config.yaml
n_layer: 11
d_model: 256
n_head: 4
n_kv_head: 4
head_dim: 64
d_mlp: 704
vocab_size: 7328
activation: "swiglu"
norm: "rmsnorm"
norm_place: "pre"
norm_eps: 1e-05
positions: "rope"
rope_base: 10000.0
rope_fraction: 1.0
qk_norm: false
attn_scale: 0.125
bias: "none"
tie_embeddings: false
parallel_block: true
init: "uniform"
init_std_qkv: 0.0285
init_std_o: 0.00607
init_std_up: 0.0285
init_std_down: 0.00366
optimizer: "muon_variant"
lr: 0.00566
lr_mult_o: 1.5
lr_head: 0.00712
grad_clip: 1.0
warmup_steps: 200
schedule: "wsd"
decay_fraction: 0.871
decay_shape: "linear"
final_lr_fraction: 0.05
batch_tokens: [65536, 131072]
seq_len: 256
doc_mask: true
train_tokens: 610900000
steps: 6395
dataset: "wikipedia_en"
MLP neurons of a small language model. Each row is named by its layer, matrix (down: output weights) and neuron, and shows model dimensions 128-255. Each number is 500 + 40 x the weight over its row's rms, rounded and kept within 0 to 999. Numbers have three digits each. A neuron's up and down rows have the sign that makes its largest values positive.
Before each neuron's rows, "fires before" lists the tokens most often just after its 100 highest values on Wikipedia text that the model never trained on.

fires before: ",", ".", " million"
L7.down336:492480486479548450438540495568540498476524545470492546483455487547474504543520486514468485508516480524476467543490509461442500461426548487489471518487478542440519530440486496476548583526525412512504427475520549494465562498534481518493506532487406498507508492489478456399495464569476420481447477505505542475496470479566474486537513549547494461447512488531461515425472443465460580516530

fires before: "\n", "==", "\n\n", " and", " ==", " life"
L2.down600:522444529478556475492480531491564518502492528481533511417498504448411473542497448472485544515582510485412555519520464483494533502525516593503467486472536461502556436550493510505435578534534536511531513473480492592537541481553602494500466485553488509399481487486531493472472476534514528534513551498454511504548548484418574561507483505544517531437535570512483517553506474490478539505464

fires before: ", ", " U"
L3.down452:541488492491463435440539541495439485538501485504504573531500509547448488437527494509576466527470502444396577538452513409551483428501443494472500513509507447501502547524516565497533443457521470532500514534517533520506472512594491445469558424441528473482519443524527502537547597525499525519492486490597515557499536463475567550550526563523550470472488504536514533560449482440560474499491

fires before: "\n", "2", " −"
L6.down401:433572492522606424477497486508563519534555526525523497440463555456470498509423497509423532565529492550507477533485505465455530513509478451536442412515442521487516514507459488506499515550428559543550477530501513487464504506429570451489585547516447463529502559521561527502495551452513542551527441476481524427525536472445443464567501514476510483520519547499545497537436485488520478502453

fires before: "\n", " |", " Re"
L7.down463:489480498564432464500550515513532459586506617472461530424474508432469460487479541499501513503481472434499471488507478492483519474548461476602495506430472523489512542554539488467489452542523477497447480533444513436489456529474524451517532451486478507503620510445428537528551500492519530488477479464468487504588473532524472547558526516484534507475496485453486526548453522513438450532461

fires before: "\n", " |", "==", " ==", "==="
L7.down365:549463501522424482522496546499515491504491534498478461562445541450472473479445464426405465574495542466564508490571435535536509494512515446477476513548519495498486423500475446469513463500439497483537420456442479598550446478477514470439533471564409461536514510542500559451497463531545497499560555478457499527503476500494524408525547517479461612554551554523556502510539581526544473556535

fires before: ".", ", ", ","
L6.down603:520558557484501512496507505487552472510565444551497567552453466475449483538500535419478539538430515486554550505528502482502451467451502454492510522408542448429422539548544567491575473470427470559517495458508503473514431515595497560461496477438519448517475475595494501494483519478499480482462531535482539471423467515559442557485494508488553503552484453492594480446488467468451460531481

fires before: "\n\n", "\n", "=", "Population ("
L6.down556:531496469486463477447456472544487447507458478481597456420463532497423496491454541421467503469523482542576446501526491538483487490483489489510446513533526546557594444444562495560485582549467557451513521505522557543495426465544518549510496504540449455484494546451533510534496466500466490526518442505526470541488590446515539560487543480443461464513442526481491495516479442489478518515448

fires before: "\n", " ==", " life", "2"
L3.down379:501478511565461497445459462583573535461484450486515493413532580518501468500497558525473538476441428566498531504518494509481477521564438490408491488585533497532490442571495518442546539494478537477524467507572458515538505478548468521580535537509543419443485428536540478481427532519459534592492497423511494504487470503471502460495503474543538441460516541515502495550502498479537478514506

fires before: " |", ".", "'", "',", " | "
L2.down560:494500498574489528540485472483525519544483524515533520544556500474479509514516493463399505474501432449515533490483473597553487520498555495466471469446551499476536545471569490504415599578510579452487388463479489564464410508564484590535514495526503492435527511392588517427547521464446472499520515580499425487500503468447584511482477525523504502510480492523465566525524460533476536480508

fires before: "2", "1", " |", ",", "ising"
L6.down686:563437562540525482473487523503448500540421542531500463485509458460561494487483493435557451506482484548513508472466538514488482456525545491514470477463553473464488527486480551524509506558530536481478472514479452481483544585496521439569553495513473574485565467542537503526473513513513504480458478525535498507463540423429517502504537495443489484466462516461528490491439473531513506505456

fires before: "1", "2", "4", "enc"
L2.down121:554501538475532541483538524528465539472515466525477529446529485534534447459477428484441493519509451482478503434519516548496522441465518401522498547519403495558445565488538551523566436567493508537528507440498499504452524503437489439458463526609464517474576482565514495541471575520530493475471433536461529494579465477451535551507518573473461502498464510514500549482471453516447519513442

fires before: "\n", "\n\n"
L6.down324:535435440486471408490448553519513455508526505462553460541490523540492492484483482457449587569558438532541450490576530507548490486516485564515436465455557497468446442455598503499506441498506489500517498492558494541433424537513471483485504496490510489497494500491537477444505480552564488498489484501511532521560515471413446502493531477500503469502516492604459518532523584502464527502457

fires before: "\n", "\n\n", "==", " ==", " life"
L3.down153:480498548508483498464492442503528512463501493450470481434498558518524501523465535483489533527425489535450450543390459471528457522631440455492489534579580471487481537582522493518480513463464536424506489544543518479470565558504439396482495470616435539453490547531467505471513559538491464494466471488529508441427465448486501474523504504495491395545523617529522515525526553496470528511530

fires before: " | ", "\n", " |  |", " |", "-", "."
L6.down347:468506495537420513519461555501527474476479426537507466559485479523494552521487510507482548569499537482529435475517515528541541491522461425509579512489516477475513484491547524500526506513559531526510475464502567488562448511502469477542440505531504516474548490551530491538504520471517487420475537449491507408503458489494469439519434454515430432535527468513484497535466424537566454482576

fires before: "1", "2", " |  |  |", " |"
L2.down615:496453510497486438510540485529510473428435543584477493467522606519507420577468481552499538508531539548494535501496504455567556489584515511535507448510497532528468527444475495492488439507433600462462503469466509478533535420459466474537572529527401517439590498488466472501475607497560519484530455463528554553479454588553514516511461587532544531498471524554482543529407478528519484531479

fires before: ", ", " |", "m"
L6.down434:464556496500462477506545478498514420546594455523447497486496539509508456525537511444527465464477438439492555466456536448553433454433459510572457513537578476467542594512531475479506502465519512510485539523517482527518451495456514529600536474490477507520503514441501392535488513497553548503460514477483455486487499382491531484532485509454443420548501501486499486460521461522412530532488